Part of a small language model's weights: 7483 steps.
MLP neurons of a small language model. Each row is named by its layer, matrix (up: input weights) and neuron, and shows model dimensions 0-191. Each number is 128 + 32 x the weight over its row's rms, rounded and kept within 0 to 255. Numbers have three digits each.
A block is one neuron, or neurons of one layer that tend to fire together. Before each block is what it responds to, as a language model described it from the Wikipedia text at the highest values.

Responds to: Contraction endings, pre-verb function words. Contraction endings after an apostrophe in quoted speech (I've, can't, We're), plus function words just before a verb phrase (want to, can also, but was, however).
L4.up69:134166205128126110134141118120109135114116129149116099090165144144080112118166154153120145143117179152128127128063080067159142111140128160143136132135179145105179173132175120086099096134165131135079120112232183160084085080072180084160128111206138149179097103103089086150112076099163154088131166074119100127155128118129122186075150144133081205165193159110074128088090148161135109114120107119140168133123108147100121159099103171133104143120149092133171102176044095122147148146120118154141090114124124106151129078079195117080063181086124101162136160093134155109117134170152131110
L4.up83:092126108101143123127120143068088112155119109063169106091130153147185102143089150083168120192141164094109152137150165144103089107103128131145184091136162126185070117168126123124059091116145121157122097103127179163134135119105132123144112148139182115141146095178089099060061190162091116142114178131140161156122170068192113209107130112112154147129125172153122137138136080134060050153148106170111117087159149137085122160152127121064116146118117090127135182168095112104117193113107104127092126101189143134144119118165122132059111179116115157117147123102133157176115144088096135140
L4.up87:096144120153156105183125127113113144115080122089076147122138144155118114076095106113095160099137153143173172129078062079144090085126069100169138128135131165129126080117130194149181092140128130163112114143171125141124130151174142042172164145172138148132152159098094081163151126078130186164117133102102112143147132104126166157104154112180176168130150073139103139135068102130126109111128155187158126145124137113107099132153082117073102138058110089194172125130110086163114136111138174132127121079150132137169129134153187154113123142168156030146112112098088121201142115130133199106
L4.up120:103093128210162104103173116180103141159121134152108182160133139147107142148139130130095146160130221112081138081105084108124101094124123088098157201101173137070130119118118127168094092159090094111126137078147071139066132101133143159105164166121134145108128073128151074108141084091125127157120160104115156165108182093114133167078161096088109158098144153178131154134112130127182162089122152159157131120092185112113162137137159067115104189176176134128170138068149105114108177123145142106111097079129145080117132096069129140122142134158173094137138121141102188120095137174116174144
L4.up172:095105097163113152117123157156108148089151134082132189107110106113119070101110128130138149092131186115125105155107136124100064093109131120211169159114171139130203122108123139140149082171139104097060102089102155104131135068116124099143091158130113180136177122130094104089121098106193112161196136138133098150138137110129111192139170149124110132127188162155126185038146143137135140086121121167133107132153158104117149143120115124094159170132133072201146071131086090093049159147139160111171187066159105129159133199152127102137161156135140103107151128122068139108132125139121127067
L4.up253:100110128156129115148118122123098138154102097150126179126129128188152179125170138183146159103156118115117088138107088096162163121162119128152167146139173126147192126107066161156099085101152108092075077093152133090140147115130118105121128133101133204074129102173110044152117143107195076212167092070112119067139130054141140112156158140115141155145176131169072093120069155187100127151164141177131103089131092091132116172133209094095141166126185134123180090140103113143056169114081144098102142153132127131090050111143111155098103125146096129152149117134103172109201161113119175082
L4.up364:150112133192113128160106131160088120140105113084140114090133133144156121071160093106199142139102149095069119106102158079143110113066094147203113156123194115113218142090138112133094104133142104056112108121131142163103155091119138105134090136119146102101158092166133061105099076165134153183155148052121108105102101114176088127119129165100211123138172127125119140126072085169086155123179129126149134138143082146082099221180143137107164121122175116138188134197078080152092120138124138126168115156149099136106088170118143159083143099159109139128111116136157158135128185115156139107
L4.up426:136135133117146079116150131185137112101147116150117195142099102170128130126164124095082154116121132114061103067066116091064117095172137135176146153083150110067174102108106149161108124159133146143134105124162108166108140100088091129180122212144109170142082133140087147161101093111146157180114115056121103123168150130075124122137149124102165169121110161113163135162069121173102154088158104196091171139154125095139131134123157157087083113110178065056183099163167096122084126138138137166145103095177077138141170111139138151107142057131204080153157137089184159089146112131083151161

Responds to: Predicate or value onset. Tokens just before a definition or field value: "is a/an" and "was" after a biography's dates, infobox colons (Running time:, Kingdom:), and newlines ending an article.
L4.up4:137150170139164083125077095140099110135108111117145107127125101111153073139150184166086057134157172141097068101192107124188125108144125185118125078096173179128164141136142080122074084093132076140133120156177152107098051202164116115089088117134102147154188148137108101119174149154191154083154145110160138115107089073103142108110102170131119147131184091167085159130159181084130145117121122179112138166129195150153040068124090109162142152076107103138119101128166075134136132109159146153159118159077153080115083103083114129154122115065115201125136172140097104124156147142133126127
L4.up20:095220121171185171157071149099146094148179110129094138136063121085140119128172067106115125121144132047097113172140106135180146135076153132108145164102094119137199124149096111123119138134109146155112138176119155116244139133145126127144113150098120087093137175142149123139058183133183165080109113110203099091077128101129155079106106145137125177158054146128147135117120080150104155129131114159114119087136144167080075169145083148168070165104153133104137107066187096134083133122057140166171137085160147112172118159120149137071085142095108088128158142165097104188146130097167101127
L4.up30:107163055096147146090118108112070082139141136122100168128129113135129097162129116089125085111130128122159176184106131121130116120155141124082149186120129144147143137132122093101136115177149163141125131178123121135177199133121113129154068142090112134110117163139164095153076161144160127088162124123136060082133132189129104088105179125131115133165109162115104160112135118140112131115102084063149107168152095161087129124145118093139122122141129120097134086240171053126129138142151239163152121148049221130083157098158127146102090051096103159150118153136080106133157121110144099163
L4.up148:107162097133175140080090105134115095080079143143140088108073150130132129102077139159104098130110139058170143093130141140105200100123133118085144156108155105179108128183071179120045095086158147144078145132120141100168154160148112149124092116102122187255205109117109113134160143129126151123129159135072104141154106064178157154123127140121115137157154088172116168043060070083083139096166140128158101154080150162163112115152125124134080104128163146144133176134142127086090104156160169171098099093148080157119182115128106130101107142100150098186148133173115132129095101111126099145
L4.up175:133192195138179096128098155134116100159119122091075096139128090099036107137064106141133135152150098124139134155146150122133141066142171044043102141085114137096134068178118050147140116102113082078143150133164151152155074120161152112100098135116152132096183094130109145172182151097177181130139137138138156115126118140167120110109175106065170166140124157128099129087094092115097171148113149118082071152101143134113144126130071137164074133119110104127130203188140091205093184160126118054117115111096155176167187157132130134172134118081116119141147152113093045158110183110153124085
L4.up231:142133134129135147140120119152140172105091197160146152068114172096124146112119097107128124107084098141154174138124135124180120106126166105037104136068113095103119064095168138084068099109139136183084130123101116151114071178127109151083108106153055142141136167117117136118074097180102136133132087060115112119060112156159150136098144177105119171118081085140098191084152146084134103125160119106144112154150204177063162150104153151134123176168161171107096162131107146087115175155092146138084101117152101143130175144159119187162169174144112126163126160126132145120153073057117169066
L4.up255:123126148106141076121151159129139100097108120155144140129125157127078086153163124157186111098104087103151099090134156130082083143182143130150129133116050092150131156149110107065139159124158100094133108078116142132140156069151104126139126152167154073118128110132175149103079140106172131088116186159063159086158180078141144163130112101138177193116134063115119079090164165155128192080113062157129134173145134145144071129161076073117093074143188150111074154100248147136134166136171140164126173108102164175129114087144150161108134120105081156141113107079079126144137147060183137158
L4.up368:104187123130155153122111117148117134185119059141087194166154106143154059118104188132138104102134103191115109198182172137147155130108170117125139169113090122120178120201129090114113176132155160089079136126107101165134190109123144140062183096178100044060133099118131114184120099136132105102137164194161122139137121132107129070128112112058159081103142182152136163126102138088118167146103146119160159137085104114137140137112059111094123140153132167122100121135136140180112152122122118138103111161085075079123101110146071116139107137110176126163153124145083116150147072077108099056

Responds to: Section-break markers. Blank-line newlines right before a new section heading (==Results==), table, or infobox group, plus the first verb of a lead sentence (Litija (/sl/) is).
L2.up268:137141099127149125121075109176056092089161104125131203161092173087129099129135093144147118182104155137150094128137132134160122123118117063103090155104191143171116141143146070060146067155166174071145163151134116092173151175183105203106181151151110096153106137134177083174110097103154106163112140132092114129130089094090126136136056211127104135159176093099107102126094138184105113044148104105119130083149101136168103104151121135157137091172144129151128165146141066133094170185110121160129130153115156114127108090125108100137041117130124124120104167138152145151159155131071105109
L2.up349:182153165106150070132074123110086093139130125153125085150110157145149119140176138107067081142135164085167088182112190119115168147090080098110076130117100148167119125183128058095151099140126113119087130110173171152167115189169181167139140125114153064171136188079169083143146150117122161125137114131119062164130177120140146125067130132140086110094097119152100125089073133195108085125146111116138118087138166103114084157141122153156128137186150136121146128159116112131105161101036095102151147112101183203112180116076168160143088112156120152185120187164162171132153134096123107164

Responds to: Clause-ending commas. Commas closing a long main clause or noun phrase in expository prose, before continuations like and, which, but, while.
L6.up301:141081137078063127116114165147136125139082185125118140105168110138127151192124116115120155110146057175175120147123199109142159121078161148153117158135100107114179155144094104134136156108123133110133155127175144149159157122157168117186119048116130160092165046105116101100105093151100134126135124145065068140123057185136159070072163116096105134161147131143173069121133145132118148165127094178147121133142071113104154135117061123107059071171087135140121139114162137099098116095093113149145165148145123087121182212121030160094048138124067110205136162176135184113149159157151083092
L6.up402:086161119131150124092108178146026139140131178153142105109102140079128168133175138157138138080116148126162126117137097118156091101107198121205174126176129150111125098137122127163098091160106077105105109131118111096192164160131093161103100078136122121104148143134135144087149086123137102128130165155103076099146143133184144126077126157162111116161095118138175183175149156146140124103102101094142093122110163127188078106124090105089140200190153130176128102204171095050083160109129121135128145089118083073179091120137124164173096207150098131172141085192118128132175116142129119104
L6.up407:165145075159101181101070181129120149161103090106129137115152125140080147087183162101077126096091121097102121138135118137077099184113203112164133130120166139131137112134109155183149109158098135175099151111139121124142119098133097122112088081128139120128145150104113150153160142081150132115110154135099137123110084163133067145127064115173163121131201117048100141133117140184127181135118052132112109133137169194073150107196125126159119091166114099147201147165132056162103158093099137129131189120101122115185161122143140164068117185106119088131119161129124135171139124114186133128
L6.up442:123160133168117127107127196153123151148134156133111119110141103121102166118134150130087136146121113148144144101119135123143130106078144111161175096111150113137146120117118157186118109182133089167084150117231109157154149156139143101170186083108187116107147057138180111155154114050142105136111159182131103098145131163120113194213144120180092142105073078085148079141073154096171122105127086114098117148108131146166122156138077116126089175194076127139137116106193110081075115116134128095113190086131093118131192191134162177151110161133139131107113153128176174146169121162128121126

Responds to: Copula after subject. Forms of "be" (is, was, 's) right after a short subject such as This, It, There', or a noun phrase, e.g. "This is", "There's", "It was".
L6.up5:163137179167104168161122149136107140145127128131100112107114142157184147143080144110142127151140126099199116119145122099138130120133151113151078095114146142134151096106095151079158131162032129134126130152151111180168172142111131107114157139157171108111121147071044177098164158135109130119163174122140135162076108135140140106113120087102120116129104107061167141174134031109046114116095167161132156162144132081133172163171102121130112127134133124144127082073133099118170080114187092113157106128165093144122173082114118161135112121077123142113105119135136133037207192136112120166
L6.up80:074156137112090162101164140144165108143087158054119105163126139143137176100231177115152137118060187096148054085112132143194126133080131073117134128161147165103130148138070194129116085148176094144070173073132112142133176143093109129122095088102098145135156121108124128112133127119155114147128099121167133143093086143173052097162151078168135134158095148116119155112136117117164164140083165128146188081128066118086121136091150154129077133114180098156123105171144140132151125157133126083151130103122106142182106160110130148098152046141127100101082171107187140142103125113128123150
L6.up167:107167161097094144170122120136123144115094135199151073144094162143132069205162137126107152190155116120103096151114125109133112137092083059199180134123169105081131129148132078102093087179120136092125107170193114205151132149172065140117095102114144124143150100123074089106086125113124118109085170150120169100123072132200121155084131116143159133134103162114077146116174111115088151160115149143127194124136144123187135134097096088092034160125117127143104148118132172130178146109134165111116172074164117044179107147124123150169163121099137178088162135096099130075116159169126152133
L6.up295:111161156044085136105134100090109146139094135061130179122206134179136148129096135134144102170182142064148154118155133113127087142130132138131127101158117075131144127125136145149121099115137132113105165108127143154135112142165171102176098106072166083183138155119125180084151132119182148066158194182112133168116145128121081125157145103144129095137183072102126197119167129136156132038128128174141202116123141084090127125093153076096104148131121080071046157163116134154141138174127160152104158124110095121089103187098109110159110169106140076141117173146150152136161133153138156141

Responds to: Range and clause connectors. The word to between two years or numbers (from 1926 to 1933), plus commas, and, or, semicolons continuing a sentence after a noun phrase.
L4.up34:150062121048105147169158147119133142108158120110105168135150162151138144064083129118106092100144123069150122073110115168094136095144164129114138127116105108109162106117145135058118126150068159119143079155105177156144152128102165139088142142080133150054104159201090130091141121100092101129167152145085093135140148158171077136121133105101136176147106109069149171115146126114154178122110105136094092159137140127120090093165181144101130076164111161117148095121166125072155137113085178146141118086190068140138142160157086173155099115126140175111150133143141149139032048134143134157
L4.up164:149062191123099151152165118160081181124179116134129152096120079104137186122109115108064084085198145156176130054121076162121125142121157107123121129119181061120081165079165167112097165125117128082123101066139153141058148165183143096136202160077139193117130126114079104070090140161175169114094125108175132107141122125149092090172194147098127132176111137088091184188158152114116162163117068175063151074136110151083096150121110107099131114128119110145137133103083104103137189097145089119119138126166116165097176109133109204101109114165143146133141144087099118125089122155120131147
L4.up229:125103120151123099157132164153092152142150130141113101122123079093134153152175181132082086123083132093122147123141095066116093099113070078169162150167079071087121167123147157144204115087108037157119152115160138144120121143123122151123099146150162181127210120076150136101125126106105103120130105112094114141119135131111124073084122133133174123199145093076114130099141210114127168163074058122159151094149114074144191105153133097160136146111131159134062076146102138126066144138162128123173107126097116129176090191097201165102154146075119126188146132129128151159172134093117160140
L4.up308:179111132158071119078096150168136128117130176173087182170122170135086130104152125126154105106086128092176141121129048093117206147116139117152155154098166109190118155149134191061160096135126073113086154120100147145087052160142119107133096079165135129170101108127132080127157078140118122088122128039097128137146086152144139163101180105157194156077153105116171181122121072150078144163088107113080138171165119117183164138132114128150123082129119154092107149153145149153129140078157150101167086089089122125169138166170105085185099175183090173133141117098109128064111108141111134141
L4.up338:153157130176149108124124172141126082156109167111112133087065083117099143152130085145116171109118145134152094115168160103210162125048118130153139117156046142113138113203110147157126063090104151147098147147167092118125124166106133088123116122114033107154138110110153177124103101053154144117140126143133117081130114112122141101158104162113115186164143084090172101117130154093082122176134068156111149102147104154087167204103138135113123102151107195082113053137067119143112161189152122126127112145127161105151143133083084171085131120103145148148135163054076055152156102079133121129
L4.up385:122135185161151178064112129126136202140123165111122105097098127085122125106127082136062140075105154134110109072162127110146125141128136173113130133096152132139157160109144110104143096108084136094162129097150119048115116146125120097091152128150045083199085109166146113154089086120141143065093119114156146109106102158082138170192057150098156119133105068112122146142033119055137163142161048147141150157100135165113125171141115182149057150142134142088131129127121134079131115146120150094137140119167120184151158160163131145160208124105157178147127133110154119147154129100150136115
L4.up392:159119155191085166151163180159142164142159139114157147145137101109183108153110126139123107125165122096136152111141080142176127112110117093175103159132065095140101127124118166160129084134130099166107130112155083131114106092136153091104176125086112140077085100134100127058105143180181114105130108093071137141120076120114150135173135135153140121156137074112134119119094173022194114117205097151113134096122183163124077079078120113094109099138069162154096131123182141046091136156094131142124156119163060142185159144161137162131095115121111174172148094092096080139110113125123153078
L4.up410:152126107143152152140126142126105198137112140105124141118099139100134142128110102149127098131146145091162151086120141175083204077095151149154115154097112073131153056076096155192111142123168143124155107118100101187129131139131161047135082109149135111136144089155113146100144142144123122138158159102126105094089127128157178113090186086093200166087062145100166147158149145090182132129094118174103138164159078114061138109160150116103099137113110174109160144097140119084086141096112088082086220116187121180124165132174141110133072133134112196152152176169149131093128136140176139121

Responds to: Table header pipe separators. Pipe characters between column names in the header row of Wikipedia tables, such as Candidate | Votes, Player | G, Role | Notes. Weaker on infobox list dashes and colons such as Area codes:.
L4.up103:179102126101108099074117105085207124123115108184133109224111136094147147112087164162119108120142128134114123179117155184106160127095126157151119171102146127150150110107114144129093167092187114092073113101104105160104088161088109196132170158164124122105154157119174133148105112108160144125164092077112149102098065173155109115120089084191140125126125128109066151076159173114146173158145135140181112125094157115125142137069127197135094110120138100181113133099182125151089130149102113117181184158159127146093106223178156162118092122111092141148111168078153199113144113121080119132
L4.up242:110128097156177131101123109143148158122110163104127122184110107200089141116098096084077082154147111138131119051137154120105079119145139124115160115158123093154159086138083136156122115127086173139101154104152145153154142133092122112103172150155186174116173132141102138121118173079094102155104111153141197119086144145090207061178096102160113147151147095079136168147134189085136139130169088123147108107108116108093153167124102083105074108139105103108115162128163136136139127123117112182147111182132205148168055102102127140157110117155144135136178176080113219084107054181140160157
L4.up272:127071146106090162113149086084153143108177195127141160065093179151108044108133134163109102097162083162136135111134157106096124149135115189067184158143081068117141111175128113149084151155085109115114131093171122133078105083154115089136070107129162163135138119109123116170091156129119126146119128120065112060130136139135062144182144119156124138114089096140143141129121180143102126173092151113168088097130117130072073126125149184125100123132155092164161110125151098123111122121096087162136156144146187187163106147146107106167137153074138168140117120141169159089115129128099091179
L4.up328:173163083087144129120126101160106137125114195146124092114132126081076136132101130155128155076109145090142184101161098164140102151128146085184169125100133146150132171159123103094118128119058083178138136081128161090165127116175115125133092087103104112156089131091113141125094123078159067190131117103125088096185118103121163132081179136114093172131064127100100133134144126164160167098172139112081109201104131133092119095118138063163158156125138094125129131149187116096123118169133145071106081181159134202124126128135119082191125101126108106133100180138144160181100109144118185129
L4.up369:080096122208097183046183144114113160157118104176134133104110131172129107145129095113110111140169124071059093146131133164164112115125166133126105133179102105133146132144159079182115154086145112144112154147156094146079160148118118128123145125156172195137200126147087131116122130148136106120163152172145125080118091140090166155167189146115077122121170102142169195145105199104109145128202181112110120099116121139080116096167008119097111118146152190078155080164173108069097117195103134130109106129105104085131150113111095111146129121158070122095152124157180140081144147118129086087
L4.up374:139129149089121080117153128124117112138127120070180083146120163132121043132107167133124046148178084127190149152117135067097116115143133088166117108113115171172062148104087126116073078163130134130145126158098156162082119135183104098099116067175156100140191125155181128068147178103171140165119108176135106117136150112087076125182130105088103116088113094108104160149093172128144138129083169093161123070094137129107114160176152114123144123122126083138177123092090124141183094096095084107138127106181177156146145182138159105127108138118111123112073184136090088152132158155177111164
L4.up430:088144159169159164114136152090124101118141130096146099066130089116143093095133158186096113116123121151128195132138139106096105137192183146089139145120120178150143136192115163128129148172126145135130128194170108167102150153133066071114120163141115194153086128131144128184150108080079152098157107079145141110142073144115106122092129062141142093194085136127094147182115123162078168167113173068117164115092206087168107162098066119083101178138117116119166153137136085067118099073155091093143165144126109132111086126156122073124167153091132172134111104156139125127189114131075108073
L4.up431:110170138125123128151064189070141122162155129135160111174130067156090154092147119115118143135147184170064108099113080113135037193113111118115120171141143111138168172171164083121130168153131086095171145111127085144144130119159107122150168071121118148138083098091153109142099135146120154058137144105156124028119147133103120076099164170074144101149085135114155137145077125096097163140143152064111101132116131088172145216089123098184112135144204143110072109100138078117126119091136130049142132098156177144131091109131125182127161121136107159167138220130161082156153152090119095172

Responds to: Structural markup closers. Fires on the closing token of wiki structure lines: final "|" ending a table header row, closing "==" of section headings, and infobox subheadings like History.
L6.up70:154127201125115168126077161086171108090115156099194140142114155167156105117158109163131082135106130130178129103151120120088098084093167102132172088134178051169132166211138203108151109076101140127140068109188125146159167205127173070110121121105152108099143124147169192081168104151121056115120100172133066063127113113145137142111117139152061118121082124091161154130180130077118150122099119144161111180124108091115101145088076102130119137205135145126076137132114164172108124185128091145080107143107171177138084200118150129107096132123100112133111135162113143106137140151115181082
L6.up334:126131079128129165152102097115160084146122124140136082186117176121081129106066139154146083089099184168103128120091164148176117135147126145092086129110182146115135157152131091107171160136113118112126122148136087134180143126162105138129097132129142093177098128156144160085077066129095130092172102131122134129109098139096111130106122089113137078127064148138090053132079138195127102142088156115194103186140107086150102159134091126107072109199089160064119152132118136130080079172119119153191168136157086104156100186094051140115124158072181160170105123122151145113081090098134160123
L6.up368:168125112103170126076081118116115184073162126097121187111081135131185126148226128132126153051137088079099198154123141108063176126132123175145136167116123101177176095117106127164192125124143151132176164134067101170102124102111128144198160081145142117138151112136156146087139108088146146109114145092161134141154189104151114114202175141077087104131101086162092170137104103163152148132093100128133097096114091104145137078124049151172143097156146043188118095139159103102172092096095135142136105110138076111126128138128100076096160185098094177130099138164151132131161151113142083065
L6.up400:153129138133115187120042076125127127103117183107158138098194160123116130114159157127119068124136106127063104085158127125130060145092111200096196117152069075146155157145158148126230138055133164078124114116133152152135149113123106068103158148154170110103163091126161141128088156130109147170135130185089109139140122159119136117133136119157096142134032160107154125090135091165136126111131104158183162098111148119089112081090105120097117133123038119135191150191172152115126115148127131192163112062141174161127165168116159122164114114111135161149070097184136106113109066144135130162

Responds to: Infobox and table field starts. Leading dash bullets that open a new field line in Wikipedia infobox lists (before Elevation, Dialling codes, Area code), plus table header cells after a pipe (Votes, Rank, Peak) and the slash in coordinates.
L6.up154:131150096126094127107112154149151134163109046160114097149165169097124141084116142109138085185111116114089162166077104092160142186129131090122083104100161146141129141119186153146178086139175097127120149174124134129156066077170142155138111101090118133087219138151170129112103130139165147194147209074172146169124123144103142134154132104130089192105125057156112140125126157064138121093168164122125123098103147111136106185161080160077162160095168140153088112154173150170134169120148079126157120135171119152160138105115191126099149126120132107127153085174116152103117095113102144094
L6.up159:156117160130101124167092107183133092103130159095144134113113121123166090125137215108129143125148121186098128140160104112085134123084155094116130145135101101185141130094129160081089152117124159137079236104114126144098168150151149109164146099106173089050101126123145112115154129129085167144114167095126150142156140117068104146138102148118051107147137122089161128132112136111116134160116130198116124054096139191161137057058097098117086160088137162196091137108123182084066071107117164063136171122096149172207111090121099116123138156176136094175127138153125118129105151101186155149
L6.up186:134121152185057105121077043116118122164161086092110175126122128151126078090141116120161107134116137144133131154172083143147206114120104063212179152082137152104146198164150154066060124169123101101079123132127133092113172134088108061143137142085151112141156102066126134184136121071077204138182156149139127135124129142121129095089132142119147073115155164075139160133107166084099117138104098103131123154108130140148137132120119096152141143096059161133117104150184123173088048106145118140116075108113147144137145154077158142155118106076125068139096150126179162171157179128130165171
L6.up403:110096150117128174163087147177164124145076126088130122122121124103131063136118105159131090120116205159104106171098133125149097136142071157114133141140173115152109183161149103101127058147149116127062136139161120109090132151168120123117121137116179164146114107169179139126109141100078100231180104168098119108141145080209103124122120104088101119119141151151140170102151140089106092056131124195098127107112196182133108128123090148146111155081119159114087128162157165135148128115134148098097190107143181118186117124105131103215100169132131115160171137138119085123057129101185111107

Responds to: Auxiliary-following adverbs/negation. Words right after an auxiliary or copula that modify the verb phrase, mainly not, also, only, typically, officially, plus contraction pieces such as don't, I've.
L2.up30:113140104148111131086157180143112149151080136180112096089115134123131125210078110143124151159161152120123157137134129137164161114098137125173139088109115110136115133199118161152088137161164105134174137050139121151095152133098156149096072103128140122110162106111113126089080097181149125094110105135147075146141056138166068189047062158112099145078071108106121150077103086148157118084128127104137140119077133121053188096153168157092153073136181082119170104099124160157164141103167126121118156156133113107165155122138211133108161097132161096125075147130149095096154110099104135079
L2.up400:108136110140158154159116114082158164167143139141082113092139121150161112149128171140164181194180136143111120062141119125165131119179133143125113149104122055065142102109110146175089143134147139112120169116175130133097160101104133108171108112113161139114133048060115135120165122163169113139156140085079065087157138068091123193093112177067127139130172160057106114146159103132159107118104136124106092113114120120157157152203155166041050097159142065142159039132102153115119133105138126148091131128098117105126194108151130187069125188195113122127149106122126119136143162096086142085

Responds to: Templated Wikipedia structure tokens. Tokens inside formulaic Wikipedia text: table pipes after numbers, census-phrase words (was, of, at), and capitalized word-starts like Ind, Im, Reg.
L2.up295:164191074110132090113128101201133158157142087140151144092131114115104071092111177112093104127182097147139056144123129069163135145118147087097184098135148126172122129168198137076109076062181120139082125126181153109107200113147141160126076099142118140132113152129132114109134150113124136188107107110108128084130143151118126146088102105063127099128130128121115174117133117170120063142123131146159108104189123112121136154158111093157165141085185151135193088174085148136072130143121149137142046173071208127079099180107122112152133180097130155052091184139170123112133107163180136151
L2.up371:110136074092125106134112115166090143104141151151093107167155131095078090132149101149159156154182104144091075089209129152103160153155131149146109144044133097159119114114167103054147145121142156150040145193144094121135120174152132090104077125067142169148116124139142074111059101159147212136158158126117138152122100159132080083148125168104123131217167189117169124112091143110138142114112141134102163122134106085117135138140087146100132078109140128144144111088143130105069134101115144137060121091123157155143162111155116162133050154142110101162092153147140097142093121159187129116

Responds to: Closing punctuation after asides. Closing parentheses and commas that end a parenthetical or clause, strongest on ")" after birth years like "(born 1995)", also "(ISIL)" and "(GAA)".
L2.up139:147073125162151125111109126135124123170070138145063137062127148140180110146109178129163136137235163167177108121124107138068149134130177153089157144096122104172141106128160183175066112164108147130136173106107176073147152066098116152093142088113160136152107107120085097180152080170099058113150148142130095126102136190178099144167094101155085130084074135106106150145099133071145084128139133148107119146116134149142112113128186134046123172138137134187155159109125135135080101164049164111138094087121093152097138113077112189175122119127121082093162145141168135114148111130135089128
L2.up271:122128108125132159110186169185172108130133152180064087109093101095134121140132138143090137155175119144073179134079069164131096143117110141108106187102158123144114075091122119180087130119111132146140098120141163117080121127115125051194084110114136119143154083173126109129169092185179092134115159144122128113144096158188095194074203092152144110143124093159138120084144128127147096124127163093096142140141112120108127086138150158129089147134106101175131173164111178108184077119110049120083165168146125114087173163134120141120150165110125105065132132100156172153115167121065057136